From a checkpoint of a small transformer trained on Wikipedia.
Architecture: RMSNorm before each block, rotary positions, no biases in attention or MLP, untied embeddings, normalized queries and keys.
Training: a variant of Adam for these matrices, 10506 steps.
MLP neurons of a small language model. Each row is named by its layer, matrix (gate and up: input weights) and neuron, and shows model dimensions 224-415. Each number is 128 + 32 x the weight over its row's rms, rounded and kept within 0 to 255. Numbers have three digits each. A neuron's up and down rows have the sign that makes its largest values positive.
After each neuron's rows, "fires on" lists the tokens most often at its 100 highest values on Wikipedia text that the model never trained on. A number after a token or word is its count.

L5.gate1849:147132181127116157109175068121101125178151172068149102153116124167187148148137171118121141141164142141115093154147145151094143136167075131174137122155132114146178146171163075099166110127134129140183118146075120111075124139106147084118159125168087105177111113071182155087138093142100121081128133108118111178131032141119091139127107071166106120096145129196138147158065111125081138136156183184077172112147122146130086189172139109186153166109139131144085078125200101111164097096135182085157152102135095132134143117139116148095124116177151132123165113130160114126100081136106170156
L5.up1849:125141085058174182111097111125097173149162115130180114142137109075118112130152131141183105167144127112114156087109185151111124136081106116191128099134104123065109152161158095136117161107130141145156114159111145142198132144087085101135136104083111118140129155135101094116117138155176101107136103082147097146156089083133098130130136119207139141121150145147159067130115124109086153120093097157079152089154166062105098118136132079159093171122145156144154069162172120132147058165138133111100145082164134149105131050165085107155091113178132174105153152129086127162067134136152117133
fires on: " of" 69

L5.gate675:137112123117116167128160179149137095149123140074157135096162114162163129211115137141155128090091148140074185088093100153119153102120101088149106110149119222150090100126113076129092136124137159036104148116211114215131098122134109072148125118119099142090129206169074137127108148126140154146117117094135206169157040174145120131088184129139151146081167120169180129133124132168090186176133188149029116102145088093086144142074156173083115084140104131126112124114101096052161136160079152141080131104096052049153081087141104115125062131173159175159130134128112160098165122094069105163
L5.up675:167057098124107139220108139152112127183113160099145145123129077171092160093117133143142141114098204127133143080062152173108160126096111097128161103084123154152124150155122091213133154047197167134129089150135142142100169144156163177192095216138158157133186124129129109104105103138155084172154082184132121155132147152146142128142118145155184138058111175255107124168158165108128079086101131145109169171120108156146123088095072132141142097091161187153141178163097086135079149065105100122121149095158100099108153114142114125127097139097192167135108148110092147063166188135111158139
fires on: "." 40, ":" 5, " from" 5, " –" 4, " or" 4, "d" 4

L3.gate371:198137166146126187138124082108194077104153109109112167209200158148110182081087113097195137128120092141137065082123092124158131121177108072141089131112089097137110089132145124125098079142105227128127094104139089133120118096121169112095149115154133148128089171098116130136186129168122114158121050105125113163205114105086046182147110087119129144133094169085099093172124082098131121145105104139145094099166162115094157130105137140148139120140144101157091084137139085102129122178137174100161173141126090076140091121093175109138145157106161187157099090208177132127121091113060157095
L3.up371:107156173111133204094087087103133104155144132179108091151154138128127157083127171145123105146186135119121091151183159129164167168159063085114078141165143136106094119120166121096074128071120155103114107114168121125143055093134180113085075115100121110175080163113073122155149123170147152119155052131148118149086162158090078099095096106125125142116116173138101142182148159143123143176105107122120172116209127119119128134078102122134124151098156047194056111153139100082105103197164142114173142157105140110060097102146154144145131171128145118179102120175118175119105063090116171119
fires on: " December" 59, " November" 14, " October" 10, " September" 8, "August" 4

L3.gate939:127177136156102125153148131153125110082108161175106168097163146137105179199083097129126128147153152089140145130151089079119145178122158139136084112121092068132167081159168066093198131111157150112129107146125141159023105097068133186094147096173092124138114145088111132114156098118077137086145109112058083104115124089077151193156133107146129110101109086123101091120103125094110144103139168120184193122070106138135082133142090091144111173115109108095109149140116160151135154098135120124154105086147174122160118085112100079150122111143158108126165130163166148177178096183035124124
L3.up939:125112152178141132099098111170089115087132083139123062097145182134130113154152139163146137135131094085147128142181111128139106082103118126103122125167121133114108088102122148135137160162192112156124130089110174141180047141112150114170060133090150085108157152134136137140165093132201161115123124120112106145163152054111125125118105118135146075083141143098140110100081080129108156107111140134139066064137146104156080093026136138073086083055126085163079132087105129107159146111148185080111132080081152144104155115145121100115094097144118149126133098124106197208109090115114087075
fires on: " song" 24, " games" 11, " songs" 10, " tracks" 6, " Songs" 6

L5.gate116:166118079163130125098183108205085140090130111138118105069169142088152142150142109050149144113066126170104176131082150144075105009129136168133160110135138100154150249178185117165121149106067145123087166146134157112108145117137133118100113086160122083149148065107166111142145161155126135163181139089132149120093065096177109187175152107113155099077154144126174134164166116133154114087147115167086107103088165122096145187123105111165132129145096081126112137134105134070150098143079153180157125159087070096111154132127133139098110098177186156068164136189110133118147134125164149094
L5.up116:087102145081125160130107144094110130174049081130196120119147127148032084137133140141156121157107147129144134161055102158158108092218157106129128124151110164113104186107121156161223105101099112099110168159167128134112167154165094130171204139107127107140162173140114096145133106122127115108135134128140152066132155107149139109092151137166123120120170087121147135145126162154149124081114201151154132135139130084119132141102187166114123144125117151143109098170112114096077124120125115099176126134130135205016108099120101152117170101114107158070141151108070074132165122156089172203
fires on: " of" 60, " is" 5, "," 4, " 2024" 4

L3.gate48:139179080148101092097172153158156130117123180182147113139093147149111121095066104130107133055123158105069154128110133125111093185097112113090114157120162128175179163117115119176135107139117107118059091137154120106169130104128165163079147090213186109192119068139165078170124102111135140070131123091140165111103090125099071145113121129132143079130113149115093161148154038072145130180146108114175119129203160116114136079141148193160084117049120130116093091136145127087159136148110165138109172093084105156072139151143129158139153095127112128126158050120141124175144238166142081130
L3.up48:149112167139157179082121147103069153107133108064138155100160177116165106081132066087100117107143103083172127056168128123109135097077155106195147036137181135105124123110179161109146126144113128106107135080157122173124105129126191156222101103048063181155093157112142080081133112175152120128177139094101116109118080149103135109149191084159084141122169182182135132170149105106119053161097200074088161096135107130073138162176151105111104163186146122121121125112132113150149162140126118091092128124168147136140156124139155075123130083120147134156137141154127119156120136166115107140
fires on: "-" 47, " SD" 5, " MF" 5

L3.gate1654:125186110091067112089167144039081142156127148095127093129138089076160107105200142077131115140111153172068134148184131113156070171124136141112110093137111112079142117157120078143163140067128133104168137174152190055047165152121130117142121111105115112118101127125171098091116087146122182124125117121229133114115083121135130096145105156147160186124149189114112094159090152128150090162142126132068136079076097121087115093113100151182105191066149070094153125188051116086118158130105167155111160107149048132159114142150152127104114153144151112046134109120133084141079072132077172084
L3.up1654:132134118109131121107152151145217156161097113064088100102164113056156134142173171150090128152094121115063126125144079155129067121101116048088069116140182077130085161114110150147145143150163123155132136077117105173112122100137141099150119128131149090113142162096107133167110118143121104117172101125133107132168046102094136117115117134197158162099172154158181150172124176130131111081158121137120143064089146161159133110087144140132107065148176090116133132145126180140154144125113136082095095079145109139146099077142119145116098163152095171160115135106058117183107093123140131087
fires on: " or" 21, " an" 16, " to" 13, " und" 7, " van" 6, " be" 6

L3.gate1560:132138161170128176134139141163083108127089065088163156129138127145125108143130117128099083150108082130094137087124128132164112093119103107138122083107107106155143149056125107095150124132098120119118132110111113150154170139201185200148110123131149127124132118111153130083170107110095178070155124170133151135135046151111166133163083072068128152124119138106076127135087149118099094130141098156091080191159079125087091140111181152146085128116152060141063155154092175057094118153130160102141113103084154136095072090128098145097134133123127093135088060137106131136135168073067156170
L3.up1560:043171135138158153144115125174123111162124137165158146105177071144106131157120139148136091164181159142114155172136136134126110179126172196139142129110126101172155146069030082144139131105069090135125129130056142090072111086116141174120110135088108080102147115105148108137189137108111144117143109178150131122092074119129129176113137122080153114093066128241062168140133207143102124089115124141128152147126159153097112100119120114170094116147117105153151142168118103116080178110146121142148128083118163115110138103158083139112183153147160174154073109137084108117126135125103097103
fires on: " there" 22, " Per" 11, " There" 10, " Yu" 6, " Shu" 6, "There" 5

L5.gate1571:103142159088163114128093181116174135115136143121142080150145172121221150164156140185135164101155139102159184100108115105097131157146122070123116088122128103113141120172088064140156118138119164105090129173168109178109183144092120125155150089146078103144140116140094107093155097097121207131171151137107182174151076142138060127133136165150098177127138140154140092146131092110110166155141147199125136097161106102091125117143145173112161163139168141100112166134170112146136132111173135104142127146112156120120155092138102126153052094087149128077134134121202136134157074091115157162
L5.up1571:131133170191125104119128121112171137105132108167090090099189107146173134116182126143111136139080129182135052149183079142120093083148093085054160205115052096158109083147063116133073159155167138161165135137151154080118089156083149118084151166219163104052114169173104121141126163175169137103214116155092074120129142106096099136132104106163120160137104113175098164120115141157104112134135129148151152148105126129123103107082102165166128114121148160095174127076082165101090167137117127135175152103152116169109082141176092125147131117123122111112110143120159195053136137108134144065
fires on: " 8" 38, " 10" 27, " 11" 13, " 9" 5, " 7" 4

L5.gate1404:152143121088120150130129155152121118117102098143192069117091139164085146125087163069118162114110117132069108121105101127141149095148055086140083164103118134080148106158169056145137131160138104131104169157176181165118112179195148112150109148087142133155077168149179143114118102080155158157113055093177119152065094124090168117148128170097110142110131127107150088134143152117110149143145133111087166149174109144095120148096127136135116124165170123116165147155128144060103119039139167116084142174113079153209152131092127175136082119045117118064150156083151138109149094090144149152
L5.up1404:064144110109156115129117103127119143188112102140128153103202119108108124186088110115092112081124157140068111091124162142070092120117117133174103182101103160115076111109094101158063167162146172177123169152151145143084086081079114103165161081079136151165088171102127179152059123069137175141081093159084091134127152086133100109096124169090130165081040117098091179151140149179136154092161174112126134162111129158133120118154067072141142069153130114096153120137136154191142179133100155089086142137127078162190185092109118139137194089065147157111092181147203208150180153123098119181
fires on: " by" 42, " to" 20, " via" 5, " through" 4, " from" 4, ":" 4

L7.gate160:094073126101127182193108113088090109134116163139104137139138099165116150120107118127148134090097171177096097152115136085152141135102113130188149101142101132113154095169192139122153127110170143131187151137089122126119104194035151107117159159154118103164132125127102125107137158110042136109122184122100109190180063112097159125166175092143166156104162112182154102152123132156079212147098166128133122116146095109109131153154127140136138146109131100133135066139134130130150092071204123084103061097137089106092107159150124120169112134165124073078117120137119181106118138111075099161
L7.up160:162203130125144118082106110123173189215110114108156108140129128142097096167107153131138102194116138117126129076121139097104099148124127099130122126098115147081180161164130089096115150130119161142131157093147071139122061152118138144152139109125049145160141112104038153055099086062082155111154090187121105140125137144177108089124177143127131139161134134131089126157147178117144148107123154182202157184130112080086140189148094161095092120145112116182189095090193147095155067111069093180112166149178131106129089109077160111073106123140093121124144140097070110158111077025156193144
fires on: "'" 51, "-" 18, "’" 9, " '" 6, " " 4

L5.gate1726:165074109089122148040186100189154151090118106100156101168134125118136144145112141112176142128135112141106114162107135132126164127135127161134142096106166162133160174149141098100142156089087189146083107130069140120099124104189165067086072120169081130157103130125142097139092121157131188099084132109125154113128079198127051170108142135142137145157176125175162111126118160139130178146137165164169127087119145096126176116129117120118140133053093074178078138140133139052075111116110077105163083103088089156130128149160140159173157110093125126098104124182092183128127148162073146063
L5.up1726:168117183129104162124143156082106083063136120057131120138207129135097119110145169098157165170113136073096102085153146108162146154104066075059114143177109121144140100136112063111135149113155168177151148139134163144142131118162084126083098138062098101138137158125187115058150103162088133131171111075187150129110127116137193100098092133172071120157128089136156067135097087169109111123098121155106111145163115066138195134148143184103121108097148062124103043137097115144144116198093112129156143093136156089089121087130116162112138081067095199121163089129151096132126051097135086125
fires on: " of" 90

L7.gate1276:111142092186118096186128188139109098079093161153136142136121192156159140149152149084148114075095143103119120147100088152117140123085181171117135084121167056133098096159109125122118145138150132101076146142071116139161080162173120125091156181125153087144125107159132119143151104059137122166194097090143135115164155125146121097167135119143171146175165125127172090077180158116103213106035108088073131088100071185122114071059172200197089169127184114090151142130122179104158117144111171153110095117102151117144174168104152139166175133103144098116159104144120107112167106107158105161
L7.up1276:121139131106113141156122137088137118161122046109164141181133135094146153123122109224092144112130155128130210092179143122115151124137157079121077156115147134084149125147183109085094144114141162164131053094121149096155199207131097162156097111126159116173127123050160077133149119117113153222107122135172090120091226156120180104109132145122118121121122120173138178089149154119174166134119179109104077083115097134132161152108106135163100112112087129090153188123140132168139171135099115102125128104138111137142088123088089097152155096107119200119095086107153071173136178116118134162
fires on: "th" 16, " 2" 11, " 1" 11, "st" 8, "n" 4

L7.gate1725:141177095093105149154134131142173114137115146170158167153152109122085201126090143112111137138135154151150082118095129113108154148122168116069084097139081086061099127165130127104177134102150112107111147165126081063183128135128122152123112093141136100158154113089133131119102127103149120082170131175162092072099118143109122086125089158060148121165088131140143135093134117120103093137070082133116146127106118154114184111070148115128154184112156152147099118174115108058161142133129128153108064087116097179172108156182093128168167190157102168156166114083141170161181144130107103104
L7.up1725:110081139166151092135219174173204182138113149110074164120109120143133127105097167135104089085139128159137126076167104129194159163115108115136095114147145139113131162116070133078105096103140120136149092176105091209139162186147105127110129187121147104133159091168147143100108161132144147104101124099151096183181152135090130142154101205101178128061170144069104137159141148119135171155198109096120096099119153122102153076151128148156125204152158113088116138058134135080129210159118151090088138148185087222112143129123091149127093135144131194153191124122134132040120117133090148172
fires on: " of" 36, "–0" 6, " on" 4, " did" 4, " for" 4

L7.gate315:104140136109112123133095133140117102194092141175142105084078161157056182112117130078065103103195147122103094115112092059105165085065192165137061135145083087135151122099174101113048107089121178113094163106136105125082181171138079185137115118091103120154141154157062129122152088096101119118148143120125131140105165174131101111185106178132144151122080138172142202142139131120090099173101061124109114102124123135155123137116081158096131172105152111134103107144158129138170121073136105120157101159185128129074105113118194097185126140166127138154083167098113150149150113131160134107
L7.up315:149065086152132129124101128153149152166088097126097060201164127100143128121116121174134127135187120168172177109163089134088112150102078125124132177119102104153105089136158137166176149120123138132097115119125137124093086114095112083107055094127104142106137142167177072217129111124163102117090158114084104122058159176134145138114120100107148143155137077021090090103111153134087163080115066154122082159114161185162115137117160111140149120160096156144116098146144144089178101160157141121142085131150133075082079097107189160164151161115058111113104113129124159087148187083081119173
fires on: " a" 50, " as" 15, " an" 7, " who" 6

L7.gate485:150105120162160156106092149143157093084170073095129075160174112146129172102121148095108157118144136080116110126113119149156142125086123163167174118147133119141111160102119116148116142118101125113098155119142079096093113146173139111104122069182180072095120108077142069125110119129088113153127153116106126142068100169124116175121102101117111166165143077142146171087091123151080128168104150130141117119102102112067090154083193094126170154173118157170086110128118101094154115114131156127138084121146102077070112185124226121118128121137098095099176143088118112137126139191155104143
L7.up485:146162149136150123134120081148131160130079102112145149143160123143127127190101133111159100180059132077140171138076206165108108155083134160196108168138179145162161140137129175140134102191158118162148148157107140111174115124179132133151114090171147117146154096119163147065098108104163133124158105103189136141147128138174142075062163114134110118073121097115119100084099131117142034108110146175066153112104107099097098160166060116041127140153118131124119122114169167097186114171165130135154148147129123176142177154145146139170148046155123089112135155141111136162132103082144154095
fires on: "|" 32, "'" 7, " times" 5, "’" 5, "ending" 4, "s" 4

L5.gate590:164114157172055162138174169112108132155113103083135093122063190160130154085126122120134152155197125064137104128187085095160121156115139100136100120131139099210128103197072172133117134107167121141098169111141045093098143143138091094112104132200126151159122141129152078106124171142166137130093122076099247133082157194084124170126118121116187131113154132149159085143117167122092113145072128184163186156171123119169131095160158108174121095129129144201161114147088155136149118165148110105142056114102084142131123128181162063147181107097140138104103163122116156109142120084077109139
L5.up590:182125157106124109127139164167129138131099072124074103135157089158115147159123121086164089152118120119112116185080159123065125122183052119119143151100130165094112153109097160133118161170122067118192115149138142075108151126144047107130133109080086113095140096145164106160123192133137171096088164185112141132112095090131173084119128110131131105199148082118151135127074142142157164177150096127134143108135135144134126148091152147111095085043095196160091156123125138131116179124206140128140058117158091178143145100151109159172113125121098159062090174120112151173145144091113183099
fires on: "ing" 23, "ed" 13, "s" 11, ":" 8, " of" 4, " than" 4

L7.gate332:093152074104114150141134160108126130132106115038093078102131142120083094189041132112104133102093091146125160085092149128155080129140165132172120137124140143103104152059113084129175146099144201144087168124100074165123095063122110129159148066121178087105123139166090054147123090152112122138116110116189097126145136139177069112131134137112204097119121145093201173151114106093128105141117133109110156190110091149130136108168097140126142098201074163133233091186126101103123109130127123134093083110207043149140088100112163100101139148153112141149223161110083114061085149108141170176
L7.up332:110121142136160177201129071112138149117122133168128079098044136152163147098128128122115123103102137144125107168141081125128188049099086149160122075132118170074140118127189095127150156138158149127118167079145144130142129166103124112085119134146109192108146117164198124090118118163157107174171104097170106096138140163100097196158128166076174137125105139123158178125089198112164052115116115122147139086180081106161164157186105142137090165138100159131101170190068089155095201151106118179096136090177085134113159167103075145103145117176141130101114155234086099132062190113072117174
fires on: ":" 15, " or" 14, " mother" 9, " father" 7, " name" 5

L7.gate114:153140118195115158103169098110161131107159179077173128165107131157106168155101180116135177140170060156105117074131087148107113193124129101075142114198168129118131125096165088083108108137103145095163109090105079144192130124117127089167166172144199085116087113103111105115129154093100104158154121123156188215112081172021090090127118118164123216119104195130155111085127143092131026104130119112101154086077141167147124140103075174080132185056173088157155088156065081092114173086140125126136113084094137157121142198172147120141191137149119080093079128094121142096105136105025132137
L7.up114:134151112087114153124156199193160105191055133080146147171161106161134159085149182130089133102110158124112113072154126177162129085059134156130116115146129174169103097142125162058117099083097101141110055138160101134146160168146144096113103119119151112116134170114134117063120156178139161118101118120102150074045168065144165122097129161106197179184117123053179137105116170165144124111122059139123163145071196165165097060091185071127142173107142146098187081134149104194109172121105115138160152114035155094122203157146176092088140125145109090158127135132100155085108176113106144092
fires on: " was" 19, "N" 15, "W" 11, "'" 6, " be" 5, " =" 5

L5.gate1078:114150191162094146137078166156133136126135148155109134097080166106146102115151138065159136121072092110094138119122082127134140085111152104069146115145165113168166139150207067128086109096165110087113112129154101137154089074175108172170132139128134124135159085134140120130121114107142132107175117124112093118137125054128128112139151113098116173128170175138147115120126158102142133156075127145129197122118101106146155119137156203143109111166090127156094133070089186079137100122065133113131099169130159161148142154084174144139159103203129125091139107130129223125133098120133143163
L5.up1078:165111182128185073156094135122114166167125075100130107124146090102051184112100157091117105131091158145065101103122078109116101130174117051100114123173149131148141137153109122082120133109138082079140125127163108108089117150103160165134183077152147132147129199119056088103121130088052098178181141126142132206129120097163063142160085089114104160088101140101126084165178116097120098162131147101109136168134064129138158143151129126143174148181142087142045126147115161077115150121127139157169103145143098142134103139103187171119139091168121092122123211094109163127102136146211118104
fires on: " is" 34, " was" 14, " (" 13, " –" 6, "/" 5

L5.gate87:122149128120116111162185101171091088133135124144104167127119181126105128124143160151097139112094147120129143098070207141051095160116116140110097094159102090152139074140110116108137094131077144118167127170098060100108110140137116067167186130152117123133128091125148117100157145130102153117146144101143128131170149068141153141103099129130120114103118170110138091178122097123064128104119149177148146137081122100134163140156150128121084178172119074074088082116083209143213166156083062131110103118154135109130154133098134099133112151150163119115141133130171109167150136072092088189
L5.up87:106114159137134112101073174064112137104126138137111096144189112162100076130138161064115121186121127130147114122117153095059160149181097139098085152108141162123091130125098135146088109137123158123125202129193135104108098167091168174162180137103076110110129115145103112130108143152101134131135133153133180099113192153134151128160072133129108145169111103127160117115133136131099109086136157196107134122059134070117147148064150144112152145187142156123122119101151154128107087140159108127142100155109113096100125143156144101104158091143161162175136106121149105137108024149156029093
fires on: " for" 28, ":" 15, " de" 8, " of" 7, " (" 5

L5.gate1010:187155124106132202071144158062095156156160201117114072112081110116169169142160148151149142150085134138108131152128141120100146063188092153119120107160158166119159165134148078155158091177063111113107130153175073121143132137129116096098115140069103155101102067180100158133129129107057144144091142155121071083154106114108158124157145166177104096110134171152111111164063086157154052175178107073193110081139094140159121185109125141165165202170140070158106129134132142113122091140135132125105169211160189125094146147054081131141118156155115113097079111150143116168172060135119132170
L5.up1010:097104078131134180160144200105110110125171098101150091103121146117148174088122130110117111144134121088172117117128156122060116126092075109145146139120080141138118113107182165154127157123094125104170123096157090107160065119122108100191127145075162146080158133144165097117137064109116119213045126106148105165074094129083170138136118111098121147111112099127162171118105139078111132137150107128117141104085158074129163169110113136105130072149158120129105125137134137094157151124147159225099021102138085114143133133046144131146156137133145154084133074186129105134152132145090137125
fires on: " New" 61, " Free" 13, " free" 6, "History" 4

L3.gate513:162113139145081073123090124141188117107170184154113126183118136134116177120147100123143119060090100133087095061135131179108120079108068106143100098128033145069189174125160158127135147158085130101148054163144142137122097105103148090122076125155130157122093152137096117100137150150166122144115154094158142144181123071126078150114146139164133147137152141141125148162166096151125104089171108087145166129139151114099150140163042135150117157081155113160154147116129079085121109110162131110150112160123106147117070108095130122099176174079174157057098121141141116090192112129127148149
L3.up513:128126096091097136164139160124066119046136089122172175131118134132149118115112084142119126155091093169173092094134136175152111145150125106153113097065130114063123114133094095126094112156110132154140148129160098118129124098095084083111142084096115127140076132095105159200148117191160138202150104161139078092064079132085116130097127160120151156070104111086053177113182137055125144091193131213193150130145145194091040202128111070167064108180129089096169115149118122111099173143176136175114136090104185181184079112134059166132137155098096186144139174111141129115101088122103118126
fires on: " November" 22, " Best" 16, " September" 8, " October" 6

L5.gate117:141098093130122129137176130112126167105106132085163084099150149105137139150124145137069152159149126165099163176149121124099154172091145106149134093148114128115141113121173067089114142116101071090186137167124166096071140129177110136126142123171095120158084135146120161069138129142154151129126053135137173152077142106126132100091114180151074126110185119131101085111143173165143130103172161118101096120154076168104117105142125169066124155124201073186124114188113123080094130075128097044149128092168068107135123130123090150135172139148151106101143148162118090187107096155132133085
L5.up117:097103140154095129199090126117141129157188145077116161158138105096162113117103193090124127169131130164111089119114156150119177138086142148100170150107131134101155121138143137114097149103162092112139147169137179162059127093081083095141113080064098100142089168131208100117178067126086124091191114158149135147114145161136133145133139148114116169168095064150077073150072103147153182138191119154162108103170113138134138132169133158151096050141151148185137117141114173115124097089157107106087101142175124160147077071126107173134174128108091126146091159116068155092106149140173139168
fires on: " to" 54, " tro" 5

L7.gate483:105113173147122161159168177179165081153113138100159155149102165079130140109155131111158153128100100136188174145123100141068190121158119109076072136142174124105195115132153147122167081092129148046142126153141076159144148134200182106120142097175081119173143138155143155144128141119112165117103165143134150109144139121105126107115070054079119119096145118118127152104111146102087087123183152177168122107133125060061141079075139143142151121108126164069110104132152153124150139170135170113143147144172135139092151100098169131135100113122119106059157130080170161177160138145172125184
L7.up483:162123114129073120147115127119124143151128097136121109150152119170145151142117133126149112157099145112124114102080112142093108157066139107071120123148071129091108148145171081139087116168099136141121070192097149092225134122117174115114156172107159116165153046122093115092153109101106149133193156137086095121103158112198113147127136106123144096129156095096103090127146170128105118116154158132124133160108156128151100135130110109090143092108133122127082133142091186170107131099144131129104167110208083150080140087110079144192135118066164148124110110106093167154109130151141054100
fires on: " (" 44, " 9" 6, " " 6

L7.gate1553:178164108182112105125117157139131097130132155093089138160164111112127161110132152123183154134146143123107130095117115080109160142128080140133156122118107092118129089181117130075191077160112149114141131130144081118113149133145142149128161151162137110121133134172158167141125117147095128136118148175156166163132150142131111106143096134172139189158125068166181081144168214088118170135092108171183106104169144105136166136121145192137106181132138080205093098109136068137098207129126103121065169094156073151133121167110125088141126119132140160128179089166089123105169149151100106144
L7.up1553:096120110154134112112152117103133089100149073186102163121088131089124092136136152159128150118083124159160099117126082155098147149119168148134140157148127068111103116206121122137158091152136167123135073191185135125126131118178136160098063107103136111090111102143143141115078175123109161182113078151094159105137150093165127105073126175078146121139071114132078136152175149158093171155129075163148107066185140121103056140097165174093156156165131098152121130169093175104118152114136171116086113149129056087123147144157155089127097157105118169095153120080090130151173141143130095079
fires on: " Ben" 13, " In" 13, " All" 11, " E" 9, " One" 6, " Ten" 5

L5.gate142:109121096130067123139122176154074147121146132166125127191178153150072173098090117109129119108138146147159146062153128110093152080116105139130126163125147061087181168117162090068179117177133095092093190136164171116158122087143184108069107080166053110182106075142194132156123193087113161120142099038091189086165131101131096139116178155088099149158156098131090142150136136163143126117089175146205156153161111129112144166074161100129177159127096108123186155092096181101160135070103122137102123123077068129129197058155095126119124159129136130149195116130146130108145146154125126159
L5.up142:097157131131082145146087174083131178110128177099117109123047170139144130107135114136097111101077137157127116101161116112094114158109122123148102081108131126093090093137086070153159117124116116060121109157132157150152147126156107111150095131126137133167115145148120081090109123178145152203090116122116087136127068131109131151116138138153160144101186128087115126142104070094090106211182124119113063150167163133107098163118124177092068083097117147109159088124127140140085153095128145096113197079172113090079132132120167109108137095080149160149077070128106132141099099113141163099
fires on: ")" 61, "-" 23, ";" 9

L3.gate1263:085117146095163103099164119112161166122178199130166115154088124061114145068164122142195145102061166142107179133105130151130104111094081115152084161160139110065134154164127043124172208188101107094087109152127106200139114095135116150152144181122184096109116131118141118113142170114134157149113119113130124124139134082126107129208146136088140155135126200123102169139110109152122117157134076092154076108140044107132121143127087094119165175121178123101189130146099128121165077109087153161213146139113151121105142117117142169111088143130152143118148132177132123158105102144139143119
L3.up1263:152128088117095115147160108109109117099174086120186093140088060198112140171130129111174116123155106146168118129147128138069117119188045138204110105071192133128161112121117178061115139156129098135159108162105140131142118106209113115171144118079108107154148120097136176072113165075168102107058177114098197146090164130082117117137109142083063133083145101166084136099129145141137114170135095135150107099138105119125117120133127072143101171177127128142154187115135109123102079090105093172120138162114150140136161123117098164126131117158108075111189150118187087090132119138147130175
fires on: " million" 28, " Free" 13, " free" 11, "0,000" 6, "00,000" 5, "5,000" 4

L5.gate499:165099109179099111103124102105150103053096113082102122121119202136168140105124154131126183151177117124088085145134157162175129165135131119128112161118141138130099074098185049057072112167073130087104104096140104123131084199104174100095132138138091118139100114096075199181109116114098124114075095121111166091103137102065131137090150097147146119144126152150183139125118140145111137161140189203137142085166137163133113159122110137093096116100136138163174167093107121162099078121089129121088108119194104102127146090127115078107133156127076161178124142121131107112122176057096074106
L5.up499:099116098129167148117143159136164150174142104146110111104083093166176108112058151135136127154126128178137173164074100109168190081147154132146136113137154166081137114120113114150146093172092143141189146104141147146081134148133132142085091129075077201144125206159153135154123087108168141125064171127137076125137099097135157083105099065142146164091142117160106128149163126113105185152140103088162079116137087142155118133133132135128143129118080180136157170115106094081088133057156159163086105172142107143125131096151114145097150158183047082155107110216126131130200134128133183133
fires on: ":" 44, " of" 5, " \"" 5, " ..." 4

L7.gate1287:083162120138194136120162105113120107137113112108134112051101164147151126109104137051100146097099092071145130076107152146077146195128186077158072093126083093133114140098096168125119097131133114098108097139132151135129118124204140173120178090120154107129082117201166171176102149149210117124128139130121070142131145054146065127181157155181158107120118108092127134159113179136101141091070048106096123081088128112147116051111106150066116115124170156154196169127097106126136108095159183191138107173163115130158104108131130118075110096134131058103128135074102165169118151126152160112
L7.up1287:092152127080098131109117084117081131109100132157125087140114116108124101092186126159143133184155124106144114108119160134142123150128141090201112062166155076108146084099133103171161135094096137116109104120038094114149111113145128136171120087073153093139145097096128120225124111129132117098171162114120152181106146141137116164122179096159158134112122105172102163101123106120153094156094101132144201143168125190116152104061121152138085138191188048088142165192054192133134055119196155077164146113128150159119130134195155137149090167153153119125150172107135160134134105156102113136
fires on: " No" 18, " 3" 15, " 5" 13, " 4" 7, " 1" 4

L5.gate776:132145058093057113133133112132127101119146143090128126143154212075111112132090074122086169177237126085152159121141063117152110101096085077120115122176102095188155099134149029073114091131096138111066132147106125145097118102132133128186131122174119115186107126167067122131077057167071140069112104092134139137138102134137086129178136181153158145145149140174108070154145106172133120140130147144094126134180158136134173139114121178136109088101140154156196164134130117116119130122078129089125102149157138154112106120161152074124165134171147135114146169059148089101124128075091127135
L5.up776:159193109156095188159078105161167126178124141084123119100159127110165116178141160046091154071135111148141151110088152085123113148133179071133134103138144125103129123085114145079134092058112178066079107147082139132089140099136123132130139110120111125065164061136071131137110131134136142123144123114131154141171117140133138103127120092146136112105135065117127138147128179136104189148154125141134089132142180151176118113124120106134194160110032141119123101069113086159102184120146099093066142164104148118104133194074160145063181119170146105152152122106118107135188120129116115152
fires on: "N" 28, "W" 18, " " 12, ":" 10, "E" 9, " |" 6

L7.gate700:138174105139102107107080183138076096136109170100143056105078154163110126102144136152164124148152105129154105117163142190126123182096128089153110128120130112161113125134138134083082142145064143102152077148141144065155151110154168109101104127107165117124150108166143114188110126123167128153114118103111103066155134110153150086162150138076189157110165180089191111126174183176106100090162070165091142149093138118152184133091144115162148171126138158129161079156088106157133157129124181162176131126111128126084118094077183127148178169132157082134136128115155124211123137126077116147
L7.up700:159141053131055125142122187161130159114082150085115102163076101104078179125108061090169098105183127124124154120177160152162107143136193116171123140128095109114149121145173129142176116166157110143110093082060185129129149135145159115127115072106182060179110139118169080128127142113159145145074109112126126107045152117076100174149182141157165128143179158164096123170133170141122162124141117093121177155140161123115132171059091114153206126131137132105179107156072117097057108121133204112136150125157079160198188063045182090156113078144130100111119178082138130115176138161185109100
fires on: " 2" 18, " 1" 15, " 30" 13, " 28" 6, " 27" 6